Weights of a small transformer language model.
Architecture: RMSNorm before each block, rotary positions, no biases in attention or MLP, untied embeddings, capped logits.
MLP neurons of a small language model. Each row is named by its layer, matrix (down: output weights) and neuron, and shows model dimensions 0-95. Each number is 128 + 24 x the weight over its row's rms, rounded and kept within 0 to 255. Numbers have three digits each. A neuron's up and down rows have the sign that makes its largest values positive.
After each neuron's rows, "fires before" lists the tokens most often just after its 100 highest values on Wikipedia text that the model never trained on. A number after a token or word is its count.

L4.down508:138145095144140095114135090116095147142093111108168147148112113164134161103109149143156132147133115151098089141150125156147117112183095117105109133134151111121184129085128108134143142116123098140137159126132148118123160157130135140172170107101161096146176085149148145142139099171117137111
fires before: "2" 41, "1" 38, "0" 5

L4.down274:126116094122140139156111138148124073156126152092138156092118153136145110111112122200112120106158061108137164096120093135107145125122137136150139148177123138128157074153137148149150110165135137097081156102149128145153130131127142089154148129128088118139097129143109107112107096116129122125
fires before: "|" 30, "\n" 13, "0" 13, "-" 10, "1" 5

L4.down224:128093131169111148092086152076103097146129101133106118119118116184128152133138085148161151138144148110111122125133124128149101148152126114157086161115141176098055170124118099131141091131141124177146128132144128096135137135124098137121134144120112140132136095138123118099105155134112100101
fires before: "1" 45, "2" 30, "0" 22

L4.down446:158139132145167151112131126147147089115073128157143126138140111154124173147144121125107107082140086159131097120134095090187118077119103123133162148144123137171148136110136121102159147115129104126118113102097101167152135130129106113110099100162178124118109153152123088169123113136172113092
fires before: "2" 31, "1" 30, "8" 8, "0" 5

L6.down256:142150080090113137141125091107162095144170146106156182167076163097084137125118146072128100111127158117113118096096074094178122140130144129130076142136140144123124148112125128128131119108127121107108098164079119105114113136099131134108130133106131076097153118135105140126150114115118127104
fires before: "5" 43, "6" 28, "4" 14, "7" 7, "8" 6

L4.down34:115102136117181161150150098154131119121144102169144113159129170148121088135135127092127148132124110159070125127133090132181106106130124147098133129124136152143102096155110149125085150107124142103175147097119133158120152144125133170152125175137152094142117085123094139131136130115116136170
fires before: " " 71, "---|---|---|---|" 4

L6.down621:135116120073110101119131120119157162134107100085121163136145090108109151147114134153137102116144058126099123141133130140113159169171135156091143130118135138157139118106123110092138153117161110091117119099121122134115123115156162134115120127081132131142118098090122153107158166117124129101
fires before: "\n" 28, " The" 24, " It" 6, " In" 5

L4.down78:108124127099116152117154109160142153135089074117133142101100098108150108097123129157084139153117117115126145101166128101150152118147129099119141115114142074174136134146116131116096162121136119110140118093148139143146136098149114083136068112139160119116140106137147165130102122192140124146
fires before: " |" 34, "0" 16, "." 12, "–" 11, ":" 8

L4.down288:113138114166160128164106106133134129120087149171152132148111096151173125147140119139110129100159100124138154149161123148115104109111113101133182103139135128144058166162155111090128156134112116104113118106094113134140129114095115135096175092120120159140120131122123138114119100111115126139
fires before: " " 36, "." 16, "," 7, "\n" 6, " in" 4

L6.down16:125105138097130108112114105102104123175116101152157101125099156132181143162175119120102127135141133124161092165139125155154097105099133166119128100110129132102114104140118201117127161139175073105141142115125135118113141163095142107133135124129178119100150162155115123085116098139139143137
fires before: "1" 36, "2" 26, " " 16, "0" 9

L6.down299:129160163114131102143108078140143147155146104118143139136103134107112146150128122123062109116107129126154137119124099137183155101136108128130133144118118149104155141113165128142118130101134075131113105101117110049149150124153117140141137126122142099130138128135145091159110144137108161124
fires before: "0" 86, "1" 9

L6.down88:115197087167116142153101130157135104125163140143156133089117109164133131169173114157152106127157153102109121129142126123120114112133111096137135149131157119159065126138145113132095151145123130130121164124125162089111130107107099133144078128112117154140150141144108163109135109092161148147
fires before: "0" 25, "8" 7, "5" 6, "6" 6, "4" 6, "1" 6

L4.down518:093178183106164136118087163141098113125129140088114096097138128129150105115144119170140134138155092098138131099138113156114120111117106123132100133150128079153142129135143113141156134128122146131125114149100126154146096141092126165134204180094123125124096115110150133129116110116134123144
fires before: "\n" 66, "-" 27

L4.down333:171157147172123109161092093159139123154117142116092145136138149127074147109158096156096124104151124113134077154140126180179131154127112135136124149145150111118084143112139160151131122135110107118119134094094142141103125120118138114128127143108109138108148137162139097088107134117098143139
fires before: "0" 41, "1" 41, "2" 15

L4.down101:119106148162155131141138151120156139151147126165131135154133122129162124139142137135191105108146118128110131158132158137130135110115151143128142130119142108129049104101144151126153154139121121140124143115136117157141148140124106145103139117132139131149138093149113118153136113125103133119
fires before: "8" 26, "1" 20, "9" 16, "7" 8, "5" 8, "6" 7

L4.down6:132152125188168124132161093141132112142149167142142148175103132134113113150114128133127133081127116129174121113124101145108151114133105135155157141112148149153112086112079124132103139140132145139052125117143161153126149133137105105131125116124150096145135120111116153143114081130171144131
fires before: " " 27, " |" 22, "\n" 21, "–" 20

L6.down230:137126103087145122119126102112172183163073127117140169122141176124111139148120133149120112095132073153127110131134109107139122127148090155127142131112124158169088097139126140100150143123147114128112128104124148143169133149160158134119144152084125109117112109078135139111189163129138128123
fires before: "\n" 33, " " 25, " |" 24

L4.down494:103151154113158148161118158113150112116128173129088126147149083169128094123122158175080119118103158114141147162124106111109124135106101126135073126129147122146086101106090191164137124129081159158124146123134142126122123099150123095131124129118103146084123142163132099153129109127130117142
fires before: " |" 29, "0" 21, " " 13, "1" 6, "\n" 6, "2" 5

L4.down573:111130171128123097101131116124130123128129095177152125133124142097111122145153113134139136119119122130104104137158111133094131132138116132092150196134145174127069142117101115094134138137123111102139091085127115148139127126123124154112152153163118132135122117111151165084131169095107154153
fires before: "1" 25, "2" 22, "3" 5, "4" 4, "\n" 4

L6.down128:157113108102179087117176134105138102126127116137126090136088115151119153155113087166114125068167123114129160122142120094138158101127137104143102129119112148134175115103122126120129104124142133164155129119128082130128155141099138114083106128128093169129143138129139113095055096143156123139
fires before: "1" 23, "0" 16, "9" 13, "2" 9, "8" 5, "'" 4

L4.down130:119114138124145161121081158126106131110149124101106112147137163154138194151170124136120146172105101146164094114139136167175126167134133179141162137108140138142110118124143117141115104156131134115116159126090106122162102123135122143090126139101086113151097096179110152154125138106092157137
fires before: "9" 42, "8" 11, "5" 6, " |" 6, "7" 4, " L" 4

L4.down79:160155115180148129152098142130164123152182127124141145146142117178130134081102113184089168115145110139119125157145081155081090116100098114127098118083139129143138102125126101168161161136133098155135136101084100107120149097097116119121132152113115130142140128171116152147109072077142129126
fires before: "." 15, " to" 14, " in" 14, " on" 7, "1" 5

L4.down461:134126157102090113111154120159115121132134134117180142167114125095097098145087126082108129135128095125126116155157155145115123139123173155166119138104110147151166154052149117113138129125156127117172162098159155147147110164107116143133096078162162120084152122114154107132100112185141099120
fires before: "0" 25, "." 14, "5" 11, "8" 7

L4.down316:167170143180131129149144144114117157124130151150120127143113105136118148133123119152093146143106108156150137137131094113123134118125086109147126183117098137143054162149133114109148128084126116138127133134129105147129120147132123139120135137142140142130130123175141102066123096128144113134
fires before: " " 35, "2" 16, "1" 14, "8" 5

L6.down499:110159110091148110150102138155107122110144130133156151092141117136169144128101115118159160123125108126174095161128138164111058182111134136142136141115146126137077116136101123158099144121110138129094118119154113109183103160120109126099133147140119111162116097140102114124140102153128154088
fires before: "3" 24, "2" 24, "6" 13, "4" 12, "5" 11, "8" 5

L4.down542:121138150154133138118121111145144128150156137109127112155124114133101136129137116098083108086099109130095096121154065108107122132119134132104117174120141095129083135106109128122113126109104122102129118110143140133127137140131153108133138123117116161089142179157142144122143103177171117142
fires before: " " 35, "\n" 18, "–" 7, " |" 6

L4.down587:079137114103105133146108151153103063160123134130119130092139189128165109184129127155126135133154127034117100117151108116156139145100125093130118082154126122079126121160124153162120150150139150088123125155119134130125129127133096133143099113125101145131098147092168095105133118121150137139
fires before: " |" 58, "\n" 7, " (" 7, " (#" 4, "5" 4

L6.down161:113126115111156100071124130154147165128117153093110157101141134154082103109128171129121144125134102100154172144130101115124148146127127144145098112128063139100109147092151180145123088135104132168145119136105111122119137128162146145169160131098145113131119110118144172134082134150116137111
fires before: "1" 22, "4" 14, "2" 11, "0" 11, "3" 10

L6.down591:185126123077141095118145163112092108144150082160159134113177117178130159165083120130123148140141126129141107138112156140121122103145099108149134163099155096133132128146143099111075129128125126097149096098164136133092149104154116144149131123098126116102101130155168114129106125154119146110
fires before: "2" 34, "3" 33, "5" 8, "4" 6, "6" 6

L4.down540:155075127110131145160113099111068120119142077138122137142147134137134165146149116156153107122120119086134129163108137076100113149115148156143179154112093130123100100145108148134154105131117134141101113102076137147191108139157139140136107138141109106104160097082132123125090172089144141123
fires before: "9" 45, "8" 11, " " 6

L6.down534:118088122143090123149137124163139100153091172113104169137135143161107127160143138144119125157123139139078141112165089163119098103148112142113095146075142159111164175146134110138145147103133077112118113123158104141093146146128111109164137139143142130109163127141109070159116186139125123151
fires before: "6" 20, "1" 18, "0" 11, "5" 7, "en" 7, "7" 6

L4.down296:157095146131102090133143168134114092149140115141105119130144127116109140102156075166116157136139155144142091149125129149119111154128112121139144142136087146097080133125114110136146129109115127170187124143112119114147148133127143123127170110109068145137141163133127135132105122115081124102
fires before: "." 15, "2" 12, "7" 9, "8" 9, "6" 8, "3" 7

L4.down466:126113099129171151156114118132175202137164133082146169114153134123116109130134139133112110110158058145138120098094092164153145109140127147136148119171149157135171098134116179125127143125104123087097143154163160152106086126123134137141142167116146106109140128083108142149152151097116112099
fires before: "\n" 42, " " 30, " GA" 4, " Pts" 4

L6.down233:141126143129155149124123104136143141102161139109162126122113109138116172064122173173108094109116072123094107174123132124146111153116111143137132122134131122169168087128155159149107108103120109122096155153157151148145124152162108144120152151122109091152137151140112100120149134108132127119
fires before: " a" 45, "\n" 10, " an" 9, " the" 6

L4.down146:134116088156131106134132138084113156115147098122148126129090134176160116148116107181158173172125158124130149099158109131117102114104149133141084135105131116094093142152113147125120145099106118139117143130122078125085101158155104090109164115104152158188104140128103130124100161105114131096
fires before: "1" 30, "0" 26, "2" 9, "8" 8, "9" 7

L4.down469:118151123130166140095150122143138120155127130149133107152134121130131132137147116088141196132136123125088114094172124123191159157173121093113102164123157144152094118150120091132146118132133157108119116163177127135150150110130145163120164089152129141147149140124118091114162134108121094106
fires before: "1" 28, "2" 21, "==" 12, ":" 7, "8" 5, " " 5

L6.down159:104107123119132151147114104143149141090140138084139134135085113141126087069108155121187082091181119111146172133117086140148115077138135093163069158107168130151192107107108131107152114091113159150096155157116082136160139105118123147113111140107124108130139130109144161090114137125129119140
fires before: "4" 18, "5" 14, " County" 8, "3" 8, " States" 6, "6" 6

L4.down39:098074129181143110142126128132165160164136093104134119138106133145167111135102111110108108127118110169128131131152105041132140100096163128122099138113116108113055140157138113127139134128148082131102128100126122107135133120153150105173114089139124142142161115129157156125125143132094150101
fires before: "1" 31, "2" 17, "8" 8

L6.down29:076149169132082150110120155146143113109120129163120119146144120162125114113109091152146136146107111128104107132089129123187135145146100135164109106119145143153047096135088088120098120099115127127109124130131120112152108124088124136140123103140142127156107159082138086113124145129116104135
fires before: "0" 34, " |" 26, "3" 7, "1" 5, "4" 5, "9" 4

L6.down607:171154132094148112128145139113144099137127138146138146168189143151133151127135092131094136140105126112140162144106131157158084110140145113159105124126134103158165101095167125123098148125087094153159119118124095138113103122151113096182151102102152131133172136124102108155140113105111115114
fires before: "2" 33, "3" 14, " •" 4

L6.down638:149119120150126131147110156148123137166136123127109109133187163160136146130163109148079093139137122146127159153108130132122147129085177148151143151117125114154127132152124129125142113131126092126117094160121124157107130174161110155175088142132143108089158152114153133134114170115120125130
fires before: "7" 45, "8" 28, "6" 14, "9" 6

L4.down303:129154131159152147131095131156109133103137120122112139152134163087161091152097159132114098120091132123114160117168107146144105128117120159185135115141119114104154087143109174130114149148151112104127099101112111147152124150126105118159089102201129134099122103189143159093131176119088165140
fires before: "0" 36, "1" 20, "9" 16, "2" 9, "8" 7

L6.down593:124144157168103119103107100098102163099153111119111171121160140146101118151147155136093153118106127140155171124152059146165121137126111128119129152129126113159133110138106118102130127078137117134074163113145085071138093105125124157133103137133156136131118145107108138111126101117136094123
fires before: "0" 90

L4.down590:139147124104163142118122137097125132147108124110095169123121144134171120156109105140178118131132179118131136141142157132152115124123110115131142119118103154123112132149171140088158115125139110092164126135119101135086164103135125150105106112140068106174103073104123103067090144092103151118
fires before: " " 34, "\n" 13, " L" 10, " W" 5, " −" 4, " ESPN" 4

L4.down470:139119145108132125117087146120078146125112124127144167095108150117122079104114121120157133127130166100099146112128157118145118109149123176111116094111104160137210129084156151126096095152139129113133104122118146104116122103110120150140120120102119064103129127134080128101118182124142123145
fires before: " " 86, "\n" 11

L6.down315:134139137146156159160106125130112096140157102102177086151109122133129104130170134163162109104152119132148114135143132131087138101122149148106140118130162121104138132170136093133126166129107110127136083143134150151116164199112130141133127145149121122142135128141149137158088118098149099127
fires before: " " 36, "8" 9, " of" 8, "7" 5

L4.down249:099140170130114111154106147124105145127072134148128132110079140154132102098123110181133134164153105163149106107139154127118109138132118119156175112146147131159134155123125088094127156103148126115141163151088157176160143108098149100058106118115115127121102127103127138116101125106141168144
fires before: " " 50, "0" 7, "," 6, "." 5

L4.down479:104119177103162152160156144132113126127166142113137102118100120075168106156155126109138151130087148134149142186071118104122142162129137131122117142097079117155075066131129141175128133144171159124137167131115135128120123103136140142159111140155121132076123140127101095121152106091133157123
fires before: " |" 38, "%" 20, ")" 9, "1" 6, " (" 5, "9" 4

L4.down456:150134145127109149119109131154095131151114129143151177101114149105159119153112167102087120103083118149131133168116122104157100129122091117121114102124132096122079095097174111157150068178158121092109161159139161125125091132115162148144160102155103098100137138151159126126133126116144153096
fires before: "." 17, "," 17, " in" 15, " |" 6, " of" 6

L4.down525:141125147133128125118131143116143151123127171124118135089135145088136167121103187137096115104151073134135147135141156160166138117114114109113097095166141102142133155155104142142174131153153166110114138100112132155128131159107145122143147162126115133078141112171090123119123155134133127128
fires before: "," 29, " later" 11, " of" 8, " to" 6, " he" 4

L6.down491:087126136130106096084090123148123091131130096113123189105134153151123110133140148155083128122142092142158139141124135162167076101127104153136148113139106124084190155104163115162095120067138140131122105110157113109111154105168144141143126131081134093136105118124141128112139089104161139148
fires before: "2" 33, "1" 19, "3" 17, "0" 10, "N" 10, "4" 6

L4.down586:114119115121163131139133107150157086181132141129176133183144117109138143171109149083091133080145107139121122118156112104099138099133143142126171134133102163155101118176102129130101153111087138135063144117127141164138111138149115114141150164126137146140131157135153142163097120125144128164
fires before: "\n" 41, " " 41

L6.down37:143096122096112089136140112135120142124127127146107119082124140112133206142136109106132135133132113132111120092115108087129116146108100111092130138101143103127134102128136145110182141133165102119151059137110134178147086136108155161169107149123161147173069143152133130100106157104126105159
fires before: " " 50, ")" 8, " |" 6, " GA" 6, "\n" 6

L6.down312:134107115095125126088117124089161137127143116101121177112156133112110128161139149184128120123134073111133137111118128115098140125147127135127171154128139144123130124129102152136162159112136111135107112100142113151127114115148128118134173103094125123118129153086162133062138119129104124101
fires before: "\n" 26, " It" 12, " The" 11, " He" 9

L4.down58:142103103134085157150131081117108145135111131114126128143150147074132165137123140082146130101070094116150108137115094107110125173125147121106145111107077144162114119130174125159113081141157077111140109108147152125188153128151098140158132130122118114112107102184141143137172121110093128112
fires before: " |" 49, "1" 9, "4" 7, "2" 6, "%" 5

L4.down66:152190132169157101086162112128123117124137130100143171143108083107066123134152128138113151135145134116085102151140136171131078138085112174136169102098125148089110167112136155132158098168118142165140133109109134150134131151150121114154135129066090103168086122143128132133100100133099112148
fires before: "1" 37, "2" 35, "0" 28

L6.down518:118135097148135103127117143083131166105122094126087130125159148119151176124134103163091093088091103151131154131082112143109133162146105114136121098115112087145113146163105132106114155169156067136119164111094116154141162121141181086138128188124136165109117132097089105139138139097116110144
fires before: "8" 49, "9" 31, "7" 8, "0" 6

L4.down520:107102123177198122130111120129116121138094151123146136103137128125189133120089166166127135124105145128189125122115124143123120129120141112104160126133122141091136122123126125132179158151109150122141121123156132134125091118108126050119118160120146117144108124128126163119164160089148108119
fires before: "1" 34, "2" 20, "3" 6, "7" 5, "9" 4, "on" 4

L4.down463:100084106113099097139124127145134138173135123143165151104154126185124111120147141106129149102164143138111141103123166095150096089119114145135094118104146143119158166107144132131096104106098147103147105138068117102109151137161113135142110154152144119173119132142147132094120099139139186183
fires before: " " 37, "\n" 35, " |" 6

L4.down192:116135130140131142149104135143110113103130128128109150120095146142118149144164114151138091065133167103126123144158080127121157137148126101154142126124157127115092110130129140091141110126122089142135155119104110120134115048117107123157135114150131137151084145145121111133146124104142134100
fires before: "0" 34, "1" 20, "2" 13, "th" 7, "s" 7, "," 4

L6.down270:117165123178135111106095170099159122102105110125129089068165111084101125099104102114132153069135132122177136130150087151122118127130113121166161100121108157161152137115115092148138131137117130093161165102120149141086180099123132145159139150116105150136125170145140082128105140111114118150
fires before: "9" 24, "2" 11, "8" 10, "1" 9, "6" 9

L6.down400:137153126114142133105125123124097128147185061168154129134129132130099100137106118137123156086099160101132179075165089082150151115134108126107109147134150131152139133160147092190129141145126112131135090161137112122152163122119095096156126146104149109092082135137099092107120141158129150139
fires before: "3" 27, "4" 21, "2" 14, "6" 8, "0" 4

L6.down555:139170157120144149147108099152151166106157130127130097115092144127087106105106110118134131100141122131138158105132133129127136092088134115107148144152102093124097103080096166110116145127139206080119116151118122131123120092099139125099113107106128137106076123151143138134163127145167084120
fires before: "4" 44, "3" 28, "5" 14, "6" 5, "7" 4

L6.down317:095092138113177107104120107164127110146154118085136157128146143163126115095155164120106104170128143102067138128132111155125132085112103087118122155143121132138147172126138130130112145100180124144110121131172132116094169122091164165119146096144128118144112202084111098115102138127103153130
fires before: "1" 26, "2" 24, "0" 15, "3" 13, "4" 10, "5" 8

L4.down297:122124184106134124137120153142139077122144106100121105137122125103153110182087113149114093149124137120158120162112103163129083138126138113145145078096094142139130107132142164173117140176123156107110140129116150164145121130147116140144177124115120151138093093154148104127126104150134111110
fires before: "\n" 26, "The" 9, "===" 8, "O" 5, "K" 4

L4.down377:144120107160157111124164077130154111148131114133143109124159099141144166160111148108121097099128127128133113150155144109132084161137144139111141139124107137124096095099146163137165106130176131131144090129118160137123083123114130102148122101117119114116177123132139100108141123124117156127
fires before: "\n" 24, "." 18, "," 15, " |" 8, " km" 4

L6.down467:071092205088100117115137133144080157126112123134143149131130105133109124172113113125081187126170139132128112142132138165139104139150122129139115129127110115117183157153121138123101123086143124145137102083116121130128155118123145166176127153138155159105163089112130144103098119150100140128
fires before: "2" 36, "1" 20, "." 18, "3" 10, "N" 7, "0" 4

L4.down627:115118128125125152143123108134146139111088149106112139135138131144136122126106106106092131170128125109149121135145079134148142134101065119136122145124117142113084123173101157114150147153103118087113138115144144146123135130118124159107141079142164137145123157095144075168073121134141079146
fires before: "'" 41, "7" 9, "4" 8, "8" 7, "0" 6

L4.down301:121147134112143108121121118108119116143122127144124113149091149154180146140128157144103167139135082134137143145133132141094140119103137113105146143161131139094113147145132142114189126113143102152105128112143130155150128130083165100116128138123124135120139130123145174144175113136136141102
fires before: "2" 38, "1" 23, " |" 11, "0" 6

L4.down416:174174136125114110146154137146098121113127149166152108127133127116128135126163118150089137120117130069110116126157132149088158116154117142152132160135158070131036135134140124126126152104116108089135116097117122126149131113171165091145155120111082164100138155153136125147126130142132138122
fires before: "s" 41, "|" 14, "0" 4

L6.down276:164144060139145133121136112158152107123183106103160106105145087136164150109140135154124070104160080108122111134159118107142096139151080131096132135159160115157091126101127073113164157108181129111159131146144125131148146091141094109106109116104099110106126120141110120121156111156137123142
fires before: "\n" 18, " a" 13, "er" 10, " is" 6, ")" 5

L4.down225:146143136140124123124144129111132143077130082128163131142140126080156100138166097123162106154125168078083147135180131091141097185128113148077157133127125127136094141106125125148121108182134121124141118127160117099169098151173133128140098133164103165095147112139109116156134159148097155103
fires before: "2" 42, "1" 24, " •" 4

L4.down616:116132127105152149141127131103132086138144084117134145133118149116158107128154152185143128128146159121178142134110156163172123116095116154139170123116132132155194129088129124155154110165144179099124131168109130127122119074104142102111138115147128122097090123110093137133134144146114099131
fires before: ":" 30, "\n" 20, "==" 15, " " 5

L4.down526:082096168144120126154126139155129135146129138140165057143118188106146089148111144134092126092138117090148115162112133133130137125126103096132115139120114125174108145126169157085108086132131109116118142123107129136124117120154158149134133121140180153112103120129139107147119137145133146137
fires before: "1" 19, "3" 11, "4" 11, "2" 11, "8" 11, "7" 10

L4.down71:103119094156146128163114092128165120152141116131137144177134097088131138172127109130173116129123143119156106148137137138097129088108090137145119132111177137137156085116077127115175103149148148136096170146116168113139125119120124132120137096101113147160144122138108150135097137101122119120
fires before: "\n" 40, " " 34

L6.down67:134146108098109126163103091094152108124110158176119141179121146086090129152111118120172115103146144127135117082095145125137120147115129091164123134090097152148105150102158123090120162144147142147093147111095152130116121155170066118160131128112119116113148126134126102142114126134149136073
fires before: "5" 30, "4" 16, "6" 14

L4.down172:142160145150133127135105117145139122150129131095135133098144137123129149167110099171119101118109080147104103151161128124117121137146106129145123118143131112109048094113165121127124157137124180124145164123150147101123164125134089110144150147122094140126149111154125127137119128116110134129
fires before: "\n" 48, "The" 9

L6.down537:140146151141136101133135138132123142117111146101183123132147140145125150136129098157100119207105134118118148117160138177167145141120152168141112116154090145121120153149126096137087101122085118114136127099103146134123139185133076107158111165112161122157143159139096119132133131129143171094
fires before: "," 29, "1" 15, " " 13, "2" 12, "0" 6

L4.down279:110153075167134093111153136120138102128126163108127155188129136106133122123112155149086153155157125114117104143165122148107141140145129152105132153120140154093139148100161149115150109121114173171115091091100157127119123134103076124163116152148134120122126126139143178142109114135136130160
fires before: "1" 38, "0" 36, "2" 26

L6.down571:124107108141136129132125099101126127111083108081130116142117134156097139109101107105132124085163111140140161164120137160113151130137102155139113137159117156145112152101133160101103085165114192137145145138123132093149126099075129137140106130092112133149112109121153161106148122153147126123
fires before: "2" 32, "1" 21, "3" 15, "4" 13, "5" 6

L6.down403:140113159104100121114151143088118091153129114096173107110109076138089147157135142100159154127169151098145147152110154150106139128114117142141135198148120141139142151110117136145140167112146133107109141101172109136156122114129132123087115103115065121139108137079133119111092107122100117156
fires before: "1" 31, "2" 27, "3" 13, "0" 7, "5" 6, "4" 5

L4.down281:134145117121109083126138128116116147143172070089109114162136141134155086099121113138121120158113129125146126151120116111119115115084126132105151112096171114090136124139158150164182125141126123093086114132116109101102105101091089125136096134116106186112160153131172176127168112174079114128
fires before: " " 42, "5" 6, " Q" 5, "-" 4

L4.down602:144132187137130106146111148146127100115117132161141130139152138127133137119129137115130112132075106114103136102115109117160108118139138126176165141161118136096159133129155187135106147159111162105115130126131147106171107113139103143103182116161153073185118136135114149122100128110112133084
fires before: "." 21, "2" 15, "1" 9, "8" 8, "5" 7, "0" 6

L4.down263:144123125144150160119144109171147125105129127143167087136152125114117130118136069115138143150083116107162138119150108100102079135140159100095137161177128112143114184124171108148126122140117102144141109148135162086152124167138115131101194109121115099122110115151127125145123059184133124100
fires before: "1" 29, "," 28, "2" 8, "0" 7

L4.down507:082110137156129106138155125153135145143180146111170142171132157114110135144139151135138132067099160145175120117139112119110117103137139140123145126099185144080133119112128138099116114141140093127085138162122175140108137137169084113150144148138114101105092136157139199141133114126147140172
fires before: " " 37, "\n" 28, "-" 5

L4.down210:130093163143138109146128139144113132126119157119130125123119172090129116106123194094059118109146110087147109123064109128111153090113156124147152114157137102103080113122146131140157173111139122125133199110086122129137146147107130120129140110102150107119123107131134097156130124155119087110
fires before: "9" 32, "8" 12, "7" 8, "s" 5

L6.down33:160089121168173114092099101161121161100131134128104133111120106157118124094141143095149149113144113145174131150099163117128139098120083101153100122134127140109146134120121135116125091101096168158106143097079137138134159105119130146108113140128147093100112117123159148123117175101141078126
fires before: " " 90

L6.down9:100073172103129140177132173143142147110152118159136076141061124141145121078142140185127150139130149122107104163126099129130119135112142136120109074118163154124142125108115147146111111094134111148125137152132096149101106099112154075126163132119152108093160117108133154148190126165113118124
fires before: "|" 39, "9" 14, "er" 14, "8" 11, "2" 4

L6.down249:122159140125108101167158129122148086110144122111137099130108118150102141145136100146139065164132156117147197123120110153150106124120148121104090120133077127120204135079153112155095134141144134118111110103130091109135126105157131142158159126148098139147142128096086102119116125120118128148
fires before: "1" 20, "2" 17, "S" 13, " " 11, "0" 7, " Title" 4

L4.down82:136168121149128125143092104147134113155136155136164124093144131130158131137128103146135133098094069106135123164128150150151131111145140090129140145111148138123041134125142127133107131133099163095153145117127113125122151149132128107147133186118093170129154148187105101151130111128124143148
fires before: "-" 66, "\n" 22

L6.down605:139092147159108119144167097143120109115118096105178190117081157153122120147145109114123119135140119099145150110143106147098154129127128159161106149107140122122185078127122102082137118086148127129099087093137179132117122102132142129096110145054156157110133153128111109123118102097105124146
fires before: " |" 45, "\n" 17, ":" 10, "---|---|---|---|" 6, " " 4

L4.down455:111101111165166079139098071180162093153156154141149135141131133115112129129173125134119121088104134128147067172124108146137119108087129122138143102105143115110116071061116110144145085136105125143129143080096150114091115110123139118154100109129161077161112128134153137110128141115139141098
fires before: "," 28, "." 20, "\n" 12, " States" 5, " in" 4

L6.down522:082131065140120170130092121158118137146174148122129148174143141146157121137140120137178158096102133165130133141118101168109098141085137143161171122108082194131113104132171127109101117073102141126144110118108103118165134107131100135140081128091067124100119152155141176125111150106089122134
fires before: "." 59

L6.down431:109119146134139120136158102120095077141102138114131118125115096166142116145139165149131151189083124160126126156137133113105166185159166168119172142122123122080156114129158100130147136095115092131140137096114123141147103134143118081154112094107121139087156161165175125145115142113096117100
fires before: "1" 90, "2" 4

L6.down183:184136145139152090128087150132102148108096138108107157152143137098109089156097132105115118145126162162131143114102103089136131122113118135119164139130114168129031110151119143099164141146096133144166097145105149118127133135152127122124129156156134136124102124125170145082107141116125135115
fires before: " " 41, " UTC" 7, " Apps" 5, "\n" 4

L4.down513:123152128128114120089129086126129095156124143135141138164134165119121143115141100119110089101119129138157083124125128132137163104107168141165122112148169136130128102097122151116139149106140132175135144105071161135137127191116116134081132136137107137112127127104160111175119108158116125108
fires before: "\n" 21, "," 14, "." 11, "n" 8, "9" 7, " |" 6

L4.down511:157067121192172171114103120124150126131125092114122136133110104111124124157159100138120160141113079113152127084158083112101111122123141138101141109097168131117092156132159126098112138119121110139152131108132141137158107124124127133141146119110142166138139131138130095145129103147100128152
fires before: "1" 38, "2" 11, "8" 8, ":" 6, "7" 5